config = dict(
    n_layer=16,
    d_model=256,
    n_head=2,
    n_kv_head=1,
    head_dim=64,
    d_mlp=512,
    vocab_size=512,
    activation='tanh_gelu',
    norm='layernorm',
    norm_place='pre',
    norm_eps=1e-05,
    positions='rope',
    rope_base=10000.0,
    rope_fraction=0.5,
    qk_norm=False,
    attn_scale=0.125,
    bias='all',
    tie_embeddings=False,
    parallel_block=True,
    init='orth',
    init_std_qkv=0.0294,
    init_std_o=0.00734,
    init_std_up=0.0294,
    init_std_down=0.00367,
    optimizer='muon_variant',
    lr=0.00657,
    beta1=0.93,
    weight_decay=0.0,
    lr_head=0.00426,
    grad_clip=1.0,
    warmup_steps=200,
    schedule='wsd',
    decay_fraction=0.653,
    decay_shape='linear',
    final_lr_fraction=0.05,
    batch_tokens=[16384, 32768],
    seq_len=128,
    doc_mask=True,
    train_tokens=248600000,
    steps=10827,
    dataset='wikipedia_en',
)
MLP neurons of a small language model. Each row is named by its layer, matrix (up: input weights) and neuron, and shows model dimensions 16-111. Each number is 500 + 25 x the weight over its row's rms, rounded and kept within 0 to 999. Numbers have three digits each.
After each neuron's rows, "fires on" lists the tokens most often at its 100 highest values on Wikipedia text that the model never trained on; "fires after" lists the tokens most often just before its 100 highest values on Wikipedia text that the model never trained on.

L3.up4:487533485496558471463516535499460562564456499462533480523482455485474503447507523529542507508524510576527513486538493556522512488495505500485446482508489523488500461518484479510498511469509499480454501487521500473493484529475492520485535496512529501505500523558505568484504492440483504504
fires on: "on", "er", "ab", "o"
fires after: "L", "m", "M", "J"

L5.up150:544507518490488454489527529482502523534484543504521534500494548461489540480514471514518497473518523533500482526498521526513504497485492476456514525492523542510498526511519497553507476513474541507521492510535486511508467514485499487477483511480539476529466498519496517498514492527457504465
fires on: "t", "is", "av", "at", "en", "it"
fires after: "Ar", "h", "W", "ro", "r"

L2.up209:522506484491507496517506474495559530477485498510534521536501491533494468469485473492509516467503500524472489498527534520513497504531515460529436478509528523504521471458502528474476504494513473489520522479510470535464493501518485495499533502442499491507516557471517499470483554511522515487
fires on: "n", "il", "ul", "el", "l"
fires after: "ig", "G", "T", "S", "M"

L5.up353:477488469500545507516468494484471485495492533523470462514515477508510499507538507529529530486483513533527467446478499481505471501510489483508568473510495464509507496538499449513523529542514469508507493506507517511475515447559526556505493499517484508512492527490537495548448507502514490519
fires on: "e", "ic", "r", "an", "m", "on"
fires after: "V", "O", "Ch", "In"

L6.up409:506477524477501517524491460493495536451528480490507535514507503447532505524509522468544503461517511523486475464548503484466461523546512505522511498470521505536522475505491468514531505432490508456474508498510499490520517520562519502474475485525499489507476484477512541492529531433500509528
fires on: "c", "ec", "t", "er", "in"
fires after: "r", "d", "re", "es", "un", "p"

L2.up369:439505478548480572505484492501451506537493495529479481494485477424522476500492534502505528501495531503526480515476494497463523484559493518520495538509488518526533549523497536528515520499485487506499498503508487505488507466505509496479459528498475507493499491535483498516485501507487528528
fires on: "ol", "oc"
fires after: "s", "S", "n", "on", "os", "ar"

L11.up392:489459499532513486506509506501531552499487513452503506525507527527518510524508475518483469479490465441475489476510471471498477473507493529466494523531511490483524535456525486487469457449513525485488506452488511509512489502460568469505433497499503485475490517508494478531484515536482455505
fires on: "ou", "an", "iv", "J", "200", "e"
fires after: "R", "r", "J", "7 ", "in "

L5.up66:498489509520518533497479509457494506529484483494482468498449484472488496463522505496499502498559480507471514477485546506528520514526479484518533458489499488520480519532493480465459515506502464486540471488558450533481504549550494509527531490532527451512515541506459511471497518477480544459
fires on: "is", "ul", "t", "er"
fires after: "ov", "f", "m", "l", "oun"

L6.up207:498506498502473466481483477496516465469468499477514565506518483474505463495537527527544533501495531480493487511520477522497501485482523497514553514520505497509464495510454492481491498495531459542484512570485478464552489477488493513493516525434509492507511523504518498483499489540502556480
fires on: "y ", "re", "c", "on", "ing"
fires after: "J", "A", "K", "An", "an"

L2.up151:480518504457478502499533510488470483524515514494551508498541570504511526517485492551522496517493451506465531460496544508532438506495494504498492475506497500479516497464515526490501492480512522503486516504508493498492486543517478543495523495520485503507507467498499494521491515515468542476
fires on: "am", "en", "r", "m", "O"
fires after: "g", "G"

L6.up3:485483488543510476486496532518484524530529522451515512494499511505504505527490527515496499512491444525511478487537538427533540537447501446523520485502506516498436520511497484510468502479531499501472451495482509499466498505552458500524491510490503441499498491431491518538490523505534494509
fires on: "ad", "ew", "all", "V", "g", "ev"
fires after: "m", "n", "on", "T", "N"

L2.up491:467499465449472547523515562480496546545451500519525502475458493524503534466480479534487462511530508533488494495446519486461492529469474476470502490503529539542517489485500520490488522500484484510485544542519494488480511500489540442520501485455510456531510499454541489477512479485517525456
fires on: " ", "y ", "0", "2", "1", "ed "
fires after: "il", ":", ",", "ul", "it", "M"

L6.up449:532463514549516499505460512474513542497540469486498463490492501444494524496518509520544482561519520473519510499488542522529525488518520482479499489522540475516467502486484485483545515502495534553517509524537515478461503483469500488486504471482482499500506535493505492564471458528524501502
fires on: "er", "el", "le", "ar"
fires after: "ev", "m", "at", "p", "ep", "et"

L5.up276:512480466485496477512507509537490532491429516490475543513463510481499491527473504512506457522449525511474492495484527526535487495493505496498518495503482463530512513482483519515498489494493536554514547476489437497530440533530487476497437468507499483470500496505529504452496503502487452506
fires on: "o", "as", "ic ", "em", "b"
fires after: "G", "g", "F", "l", "c", "C"

L6.up91:504501447514523493471475515484434533513534448507519428502479510496484493493499500492477493487541483496482530472481489529463516458516494503529491541492457499519488524477545468475481485504525526493498460446561476522487528478491471474493504518527461460486513483504507550477538494501516526498
fires on: "is", "d ", ": ", "er", "at "
fires after: "l", "d", "D", "R"

L8.up467:495483549465495439497458521504482480465505489442511516540485463481505467476496540496535487561502526532472486453487477488472508505488528488536523459496527501471498508523504499511543473511475514468561512527480527504519469493493520482482497514503503529483474483468521488562500471530529465498
fires on: "o", "th", "c"
fires after: "ch", "ec", "en", "y", "ou", "or"

L2.up213:493511479512505502520519542507520520478503529532516472503512493445483489482478506553500488519483461482474497444485481484492473470499466516506432526494480521540532492490530472529475476510481484481512533459476522455494436534497542487447525476523492480466520488496482504474515520505537496484
fires on: "am", "an"
fires after: "n", "g", "ap", "ran", "G"

L9.up5:517474495459507483494458510540511474487497499481542450519517503521485477490485495508511523492505485440481509520497515533511535498504509500502507527501559521488525526497457484429474504503484491519532472491528499518475480500514532502488497501519507539545518514498518484485496514529465504500
fires on: "r", "ro", "gr", "e", "oc", "el"
fires after: "w", "o", "od", "h", "d", "ev"

L9.up155:479536472487466517464488504488475506483491506486520518508498471448499504512472539517502513488524544490444480499490508535516457496519544493491477462487479506457492505498477493493485499513461505531527516475526526489502462489512517494468554483515500515527473516549508489526509513500522495502
fires on: "is", "um", "s", "em", "im"
fires after: "ou", "W", "p", "h", "ti", "a"

L3.up177:524486517474528500496485526501482481482496522537515464514495484521522507543486503506508482508496448470498481525467482499540520541509511489533469487516485501564471515489490502516526495543508483496437538516503469517516489553454522481460525509514480463495512503485462509434473483486468482489
fires on: "pl", "ap", "p", "sp", "ser", "ro"
fires after: "in", "os", "is", "ex", "t"

L8.up68:518484491508478515515481553486554453494541483521517489520552528502539499492532501515529451476470515487491549494481478454487521517457456523533465508491496488523501504533449472514529490505510465530506474471461502485517470488495494531489517475508530509509478454516495509475505488486521467474
fires on: "h", "ov", "v", "ti", "c"
fires after: "ic", "l", "c", "er", "x", "ter"

L6.up35:477485532507501536527486520525486455471515465530457495496496530470474501506481492474478502498466530506466521522492465468474517525514501489530526533522462504509516505542504511505522501525507453541486548494495491485541533435493495475500537519561507474485513455544489528497455473504489520484
fires on: "it", "oc", "si", "li", "i", "t"
fires after: "on", "s", "es", "ar", "p", "k"

L9.up291:514526524483509489479454458500495528531533491479496533482500459523514451497517506473515492524535509517520471517507498484483495575509515488482497500458482466580513465499518514475491495472494493492514515489530521498521511471472465531463502464525526530477484533472466515503570476426505533496
fires on: "ec", "g", "c", "-", "an"
fires after: "sp", "p", "al", "le", "un", "ar"

L3.up498:542507505510511485472488474487512484462491509510561486485483503476507494496551426513509490508462463457485485487493518540489490432488490505555520487510528472493464519505469515505509499485486505497458508529470464527533502465502444479477517495540481513470472487499544485494464482499503527477
fires on: "ad", "ati", "als", ": ", "r", "por"
fires after: "r", "em", "tr", "J", "ag", ")"

L2.up46:506480494553473485506542484470518492488529526505515493523518534482491537489495484524568489497500520490504511479524490523500458509466507549528530454547481492527482513475513525502502472490474523522483550484502514472472492512490466511523537482491530469526473484492497518507466543526505494500
fires on: "is", "r", "pl", "ro", "y"
fires after: "G", "iv", "V", "z", "g"

L13.up468:478463502495517497545502523520549552529530491512491472499504478514493517474510522502459542426504501509531510489504513490509453496486496483535485511467508527531510490477520480446500446502481481535532512474453481489479519459483503483486470493528515502512495479455439501515517467498528514517
fires on: "e", "re", "h", "w", "it", "oc"
fires after: "s", "p", "sp", "b", "P", "w"

L8.up122:519477495476494508515495521487554516455524470549484545515506488451504473539539496500472506500480461510533457475449540527501476488484490489499506476473508461527491490511507517498542509501486533524537514481504490510477461465494482448528516475529478489513503505484525536535550464521507487502
fires on: "is", "s", "ic", "ec"
fires after: "iv", "v", "f", "p", "is", "ec"

L11.up278:485458524479477500498497507512518523507514496526521512484533527497504543513497531470499501490467503500493486488540594460508514547479516507506494480517507481497500489493518441479476468498515527546509528446518536519465514515543518477517474486511519531523489531519555506473515488523487505537
fires on: "p", "b", "e", "i"
fires after: "am", "ap", "od", "p", "al", "l"

L11.up389:497489469479513450536493533501469521449505500459467488513486522474493476474519487535452509455488526506508461489517527505513462515492525505491534511529510421481502492501503542474455484544537541519510495519481503442532514491545466486518540496523494551516452488515461508498507455528511463524
fires on: "is", "ag", "c", "u", "g", "os"
fires after: "s", "iv", "p", "le", "v"

L2.up109:496483535528492458515533480522507489497509495496514495555536538483467473501486497469526501478538515476488493494521452482490505466510520551489458504458518508508504477504486496511450477502530485501508464510521509512526531492538520520499487474510538472493518492531483489465520516484506503504
fires on: "c", "er", "ti", "p"
fires after: "ri", "M", "J", "our", "ex", "c"

L3.up349:468516480507436494518477492459536530486478511510493483493470465511497503535532497468451495502517537516533497504502459487498483463520480439522542497520483534530506485547513487532517508456490467488516513486509468530518456478517516495435515487537505473468484511522533502484536506530515501503
fires on: "a", "iv", "om", "ed", "o", "as"
fires after: "e", "Un", "en", "er", "re"

L6.up121:535488494550486496512507477464538486529495486501478502440504459554487502515496524472492514467525529475466530495500512482479500497501513480484498497524481468440500499508521496504505523463494531467485508454469485499481521498490544481504495435487495507444487509469460534495516525478527521495
fires on: "c", "e", "qu", "ov", "el"
fires after: "c", "ac", "rec", "uc", "re", "pro"

L5.up236:583533506471485512513526484511507520508462514467532481502484479518524495504456517486508473536466500514460546468491481506507473474507493522515541471505477508518451497514528513480493497479475525481457502542479512524476530504510493460508491500484496479505495519510482524490496559498480510538
fires on: "on", "tic", "g", "b", "ic"
fires after: "i", "le", "is", "ad"

L2.up320:500515500503537452518485503520495496489465510447474495494472499528513564517536500525516531504536498500518522500505502474512472463492452490535511467540449505556484533494505503511508516465504464504497541487508546490511539484496507524479502520507505508504426495530543556517479478516523509477
fires on: "on", "e", "an", "h", "r", "et"
fires after: "K", "am", "k", "D"

L3.up509:497492469532528479514462492524509497471448508483522458471467465522495471500554514470474525478530487529491507537557490492479503425512481485536520450481478492524465536505470475463505477503505496517503543501483506495486467523479508531492518485505495490476506473514476482513513498536491469524
fires on: "en", "bu", "is", "ed"
fires after: "e", "re", "de", "F", "E"

L3.up413:496541479477491498516477502483510479488503509519503481516468475503503521554478472501538479537510470521528525506492507489522497451505497507537531483471433505510508520451562471532489556478503504454516522455520543497487472464513511525483468529489485520514474462506499501516488478464516499515
fires on: "e", "on", "t", "or", "an", ","
fires after: "k", "ag", "on", "is", "e"

L2.up233:518493505507489509523559483496482513492468528545522515534500486499512445517463535481505457522487520495479471528506543539511510496494482524454535473534464519509496470483485487500500481534529486502506514485481477542496489540533494492502507524504486479492449443487476499512525458504455502515
fires on: "e", "h", "as", "es", "our", "ar"
fires after: "G", "ic", "g", "uc", "C"

L8.up469:504574516533520466489522532508485512501514524493496499501477492504543521504518469495490530478488515488469510512504534484478517477472528497480521488508482510498446548543512482494490506520494470528514488500494571496501481469510470473517525487508491518522493494508509411522485498562490507516
fires on: "v", "ation", "an", "um", "e"
fires after: "n", "ti", "ic", "u", "p", "i"

L9.up407:527500480489485463473508512489549548506537492497499488504493445494496501509545532484474499475524494528525518440482498478473479515500481467467499468489489464449471500491543494536511554527506496501492526522472482485547500522462519517481508496533567536469475495497478497499472480505489487467
fires on: "os", "uc", "e", "c", "ov", "v"
fires after: "d", "p", "an", "c", "m", "oun"

L3.up363:560553491469503515477512483500500500497530475516502499514470486527500506503509447508483538510530522512468505471506504465508494484471487492501525469485506583486489474559464497496468514479458502481473535488486473523506503490479534478476515467471537479491495507480499545531517522493473465472
fires on: "e", "ic", "u", "on", "ad", "ar"
fires after: "B", "M", "le", "d", "(", "b"

L3.up479:509474473480494514467493477524517530496515500528543504499459557530513503521475520502510505494515513511504483551492472503488473512522513481468491522470473514552497506513491430492505479504535475459527478523489502470423504499493518507492534505518510474496513482463509540552500508476493473475
fires on: "en", "t", "si", "l", "on", "is"
fires after: "re", "r", "R", "om", "al"

L2.up313:494480484506526465494509489549455502491536497526500453479532486452501484492439515474520522460479487511467474545526511468554519500470510534483512465461524490523516478529508484449532559512513476518530498505538480512518538524514451513483478515505501501463498521463494514489510471485505539490
fires on: "en", "ain", "oun", "ati", "ent", "al "
fires after: "M", "m", "om", "qu", "i", "em"

L5.up185:482508506497477514510531511501529485512488444532532493494452510529461509523504483440484477529540463487471522508581495474510525496479483533481531502516454495476518503497499505519535511524426505488496525485501542485488505508531493496500500521478515522467485487526497485531484491497512493484
fires on: "or", "u", "y", "ou", "al", "th"
fires after: "g", "G", "l", "e", "L"

L12.up256:545493450544525477486509523467471565493536499486538512495495470529470512552509556500522508538561509473497502480462528516506532476524512483502449510477497476529470512505554503499505493467461508518502490483525497512502486481509454490483543475523507498530458492543490545492491478560491514516
fires on: "le", "he ", "is", "c", "m", "e"
fires after: "re", ", ", "p", "m", "v", "ev"

L9.up46:531527524511483506517510483510458458484496471530517514486493493477496452496492483491495531512523518505500550505449479504478476525468521534448544525510495506476445498496515510539506521491520491472505488521483488509481495461483475525531467520519521500506470493500507511507514522535443521457
fires on: "b", "ar", "it", "um", "ig"
fires after: "l", "m", "er", "j", "g", "h"

L3.up191:500535503470523548487515493499535551500499530508479492494481442473473500492494501471501441510476507492516494545480514524501472507540515472537503543519504506521542497553493475470484473508484506501458552507473470525509500540496508479452532536513521491513525493469485531464478512474515483479
fires on: "3", "5", "6", "7", "8", "4"
fires after: "19", "18"

L13.up306:525490436516496480504500538506549506462527512482504516487507482487448491484491455485499556469503472522469487495478501531510498504466526481507484500492503491525500501483504519488487446508517514499537547496524498534514517503522464527452509503469516507533519487473486504513535510465498515507
fires on: "wh", "per", "==", "re", "n"
fires after: ", ", "G", "ig", "er "

L3.up222:512506529496477517484510451494464504513562516534489505525498486472516480491523508506523478466491524453501488466473462502498506467475505538521498502505465493555494526541492542540488497546521512495453467462482486492561441507489457496498484458514483508498511516513481508518527516461494481464
fires on: "at", "c", "r", "is", "il"
fires after: "e", "M", "F", "J", "em"

L9.up510:466501476510469498466505497480496518517491515448485487496510490479464466485543509525552488476510495458484487487442497456476517491478484487510492488498512504498471458557471539502509571502495491472496493532489513463491500538511450518521500488531516521480494484501504491454492467516478484493
fires on: "u", "ev", "ac", "g", "or", "a"
fires after: "in", "d", "pl", "el", "i", "oun"

L3.up418:471516453474519538489512564485538498494518494529530487514512441453498510526478480516437494465477459511534467498472492517516516471529471494500487539509506504506460495526468489487457538504499483548481510529491497528505491499559509469513481485452485510513541484518483506484489494524536549521
fires on: "e", "er", "us", "ent", "or", "ir"
fires after: "at", "in", "on", "T", "C", "t"

L8.up433:524491511504504487517497556530492513518525513502505522448527458478541504493575505493453488488499536517483523532565476482533493514474499518509504507470498500502498530545516489503480530460523463501500471488511473474520496491509516501467478505488490492512502483526480486510491491505476482467
fires on: "oc", "ic", "ad", "i"
fires after: "M", "s", "em", "S", "m"

L3.up503:528508504485509540491519505518520522480463485525506514503461485500516502495450507521456495555516484476494525531469452498512492517501476464461549486512483475481499471465528505522492501482483501528513518512519472539515483553556466515475495487488482505468480483516514542492482470482468500531
fires on: "ent", "as", "il", "ad", "ar", "ard"
fires after: "G", "g", "C", "c"

L3.up228:532462528475520486476521496488536504497502498490496485453482535527525515523504485467515502498507526545488470536447564413491456506496519503496484485515499513471443485453491477462459501493513490468496465474506503510492481500520525501516484527509469523489508507508483530505518527542516513515
fires on: "e", "s", "er", "ter", "p"
fires after: "p", "A", "P", "up", "ap"

L3.up404:484517528498476507541506536475482501529468521556451519482511513524528515515508495494511479498463481497494457464476513510532478483512483481444492501489518502515494458505520481495504518505510475493474519526523459493480547517516517465512510525457485481523476511498534514519503533454498538544
fires on: "ti", " ", "y ", "ary "
fires after: "il", "s", "u", "ul", "us", "i"

L2.up82:495519495504491505509504520499490521495542515513523471542496485481481513501526504517499481514494490526487517442478450493528466508460434480507479469531517491506493466541498541517521509461521470518462499504495494502489472540460457496505486506496563479469495502522469523506526532461527525538
fires on: "d", "en", "is", "ak", "ou", "re"
fires after: "d", "in", "ov", "ing", "an", "In"

L9.up434:505542480506483497472517493491490526498508490468483519499560509458518475525507499491497509545491505486457514486490506453508490533477553547484446522502480538483501503489480473500513477504461490527533511443475531487472471495496504478500471510492500513513506503445476494519478537536482485467
fires on: "en", "ep", "es", "or"
fires after: "c", "er", "i", "b", "r"

L6.up406:516510578540499469528532570511470505526515494494485519485528506539463520513491456444544529514517520447522500532496504496505532468510511527498546484518481467505488488499533508494484529509497475477493524525485510487514537550522496520509467542465559499507547465510490487495524526469457467521
fires on: "le ", "er", "h", "in", "ter", "ing "
fires after: "ab", "is", "us", "it", "uc", "ord"

L3.up53:497446500518492499512458490519509495452493479495505528504509447485558503459492583523492510508472533515483504488492506506482504486505468521498520486492521508544467516573507471514502555471489462466517521472519493501512554510530507494486510478521477489484493502529507508469488521560474494494
fires on: "er", "oc", "ic"
fires after: "S", "en", "P", "i", "er", "J"

L9.up270:515502509509529530460489508512460502513524469513510443523551482533447528523512457514488596498518519464488487488475513486475461493473478502549525526516491471510473492545469474471504498532505507513505486464547523499503498498519524499448485514497483502483527477460503520512480487502497517517
fires on: "ov", "J", "r", "Mar", "er", "St"
fires after: " ", "D", "l", "S", "B", "er "

L2.up94:523569442486475518508488497513512553491498516487480529478469484523504526478494545493515523456542533478492485544459549516534502504504502498535547491519530530567467480504469578484489509536512525503478507507507492521498502554499474501523499524478485471494506472477539510478445465472505500458
fires on: "3", "7", "8", "5", "4"
fires after: "19"

L3.up88:479520482450478532526445485484533500526483501482489465500477464512478452465503471474520493532503496468502461472476470455499537489484479550496534525475523521553510525534473479484484497503528469476485509463471466458519475503549485517510473508485552512440501487490495480535491473508476514515
fires on: "ou", "or", "our", "r"
fires after: "C", "i", "c", "rec", "ti"

L8.up350:507504493482480511520492475500492477503471506451483484499471485519514464507466474514523430480509513520503496524510480479533506481512494507525521493503458492501527565559511506502542504469513498528551510504547437507520521522519503496486523533497535494457525506485504484532526480501492520525
fires on: "or", "k", "d", "and", "B", "ad"
fires after: "C", "In", "uc", "ec", "c"

L9.up53:512457513471495520536488491492526498472505505508504528524461501529546500478544543506507527468489514546477501472477485490574486546507479552480494516480494511471516524534528472508478500496513493477519519490492493500450518450462522512507503505503509522499476518447483476485481484527497490503
fires on: "oc", "b", "h", "st", "c", "f"
fires after: "em", "s", "p", "t", "er", "es"

L12.up366:485503525480516503494501491509500515466497556534483529535495517488475517498500528484489494505521494497461463468474470520469437495483493491510491486507478506546506517476526500465532510481503519550496538489474499487502481504492504480528494491545503517453528498464479466514486511583492440500
fires on: "re", "or", "ti", "v", "in"
fires after: "ac", "th", "re", "m", "ab"

L5.up132:488499526483449465490512491483495492538533435538523480503501509494540480497485518512482473477546489496474524477467498512530490532500508488501512480474533452485508492501463520533517462530467534462496536521482503514526532491487484517479546513504515482494509549509460502494479489531496509473
fires on: "r", "tr", "gr", "res", "str", "st"
fires after: "o", "b", "p", "u", "ec", "it"

L9.up485:512451530507482474501459479490476517493534508481519553482498476459499487476497504515506493475505534460469513504492486510517528509521516453510510485517504476533474498489472482463511526527506521498504506524535463524480483526483483497499542512507477516511478494424496482568540495506523460487
fires on: "ar", "c", "is", "ch"
fires after: "P", "D", "ir", "al", "at"

L3.up96:485496518473497500532475532502465520532499505512502507471493506536509495478466494480536508526500490552485443528500524487532494498462516455496517545492536501498511503487491457441506540499504488480486490503540447498493480502495501445520536517509512513513476495492490550476502494474510529491
fires on: " ", "y ", "ay ", "e ", "ember ", "ary "
fires after: "il", "ul", "M", "un", "u"

L6.up308:478458488489520456535481488518494518517521535434445487493486499521517508502510476506546515476494507502498471494493557526514485502484477492468514522508471532480483512506530490542494476480493463531493479497472510487473510473522491497532510486500501516491496529440491502504465536477457515486
fires on: "on", "g", "'", "ew", "ev", "pl"
fires after: "n", "en", "al", "em", "p"

L5.up374:494515480504493445480507508524458534476450510543500493489520533520485482514517417522435465511514547494457519525472527510510526492478477512500565495527500514519465467509497533520492521469434477476446493529498511464485502471537459488513467479489534501497496516533515514475542490523491456483
fires on: "v", "ow", "b", "on", "ar", "ro"
fires after: "el", "l", "ar", "ic", "er", "al"

L8.up380:520490499484494488523471521517535468519520453486495459522476507502476530486492501536475516509532472479534518523485543480505487510488493499512491484497513524486502477495499515483493491452499518490445500501489483472524520501478519498457479491516460502509479511500472481480525491527497527457
fires on: "i", "ad", "g", "u"
fires after: "f", "le", "ag", "ov", "is", "t"

L5.up270:516529483533501518524481504511539518486489509507562488485507474480521489494511540510450468507509485479497471473539479492480491473507523525479484460463535531436486528518484487560456490491536478478479527486500484493518526525501525529510536514520492474436500510487484532487457518523519513483
fires on: "n", "ic", "op", "r", "y", "er"
fires after: "in", "st", "g", "en", "St"

L6.up399:484501470479471429503499531486502543535463486473484468513519451501551462423480529476500548531492492519479509486502433525461548468517488505468523545522507533517521496491483491528498479473522484517536518508491565474518452498494511532522462519508494503517498487513486528505538498505511513510
fires on: "on", "ain", "ro", "e", "o", "y "
fires after: "n", "m", "ic", "pl", "es", "em"

L5.up246:493514514497478520490473448504503505489498498496484464480463505480536522459453510527516467519517505511478495515457460495526515514476519524521537482496508471496487530497462470462494486518537519485491486506479567510515510483473522490476542515506512480500508529502480514490446489452540473520
fires on: "s", "r", "t", "le", "um", "str"
fires after: "ol", "ent", "Mar", "ul", "it", "ec"

L8.up355:496527542478500524511470539501508462486466455519471497524497487482497536486480526479470493513497446496523492523505487493541494475498497525501488447484492532528517468483515511447489474449542506455508490546534568481507505456501491536506525510541525516516503512488523492501530486510492509457
fires on: "l", "m", "u", "i", "gr"
fires after: "p", "f", "s", "t", "P"

L6.up294:531545467517556450496512503514494503484468465497527484478486471529494479486483478483551447508482485529540499521534485528523537466489498502498500533517510485484497505492522532498502464432551514488496504468497497494496549526505511513512500560512520457493490544463475513551487501463537526542
fires on: "ot", "ay", "re", "ro", "ab", "h"
fires after: "M", "T", "t", "C", "H", "m"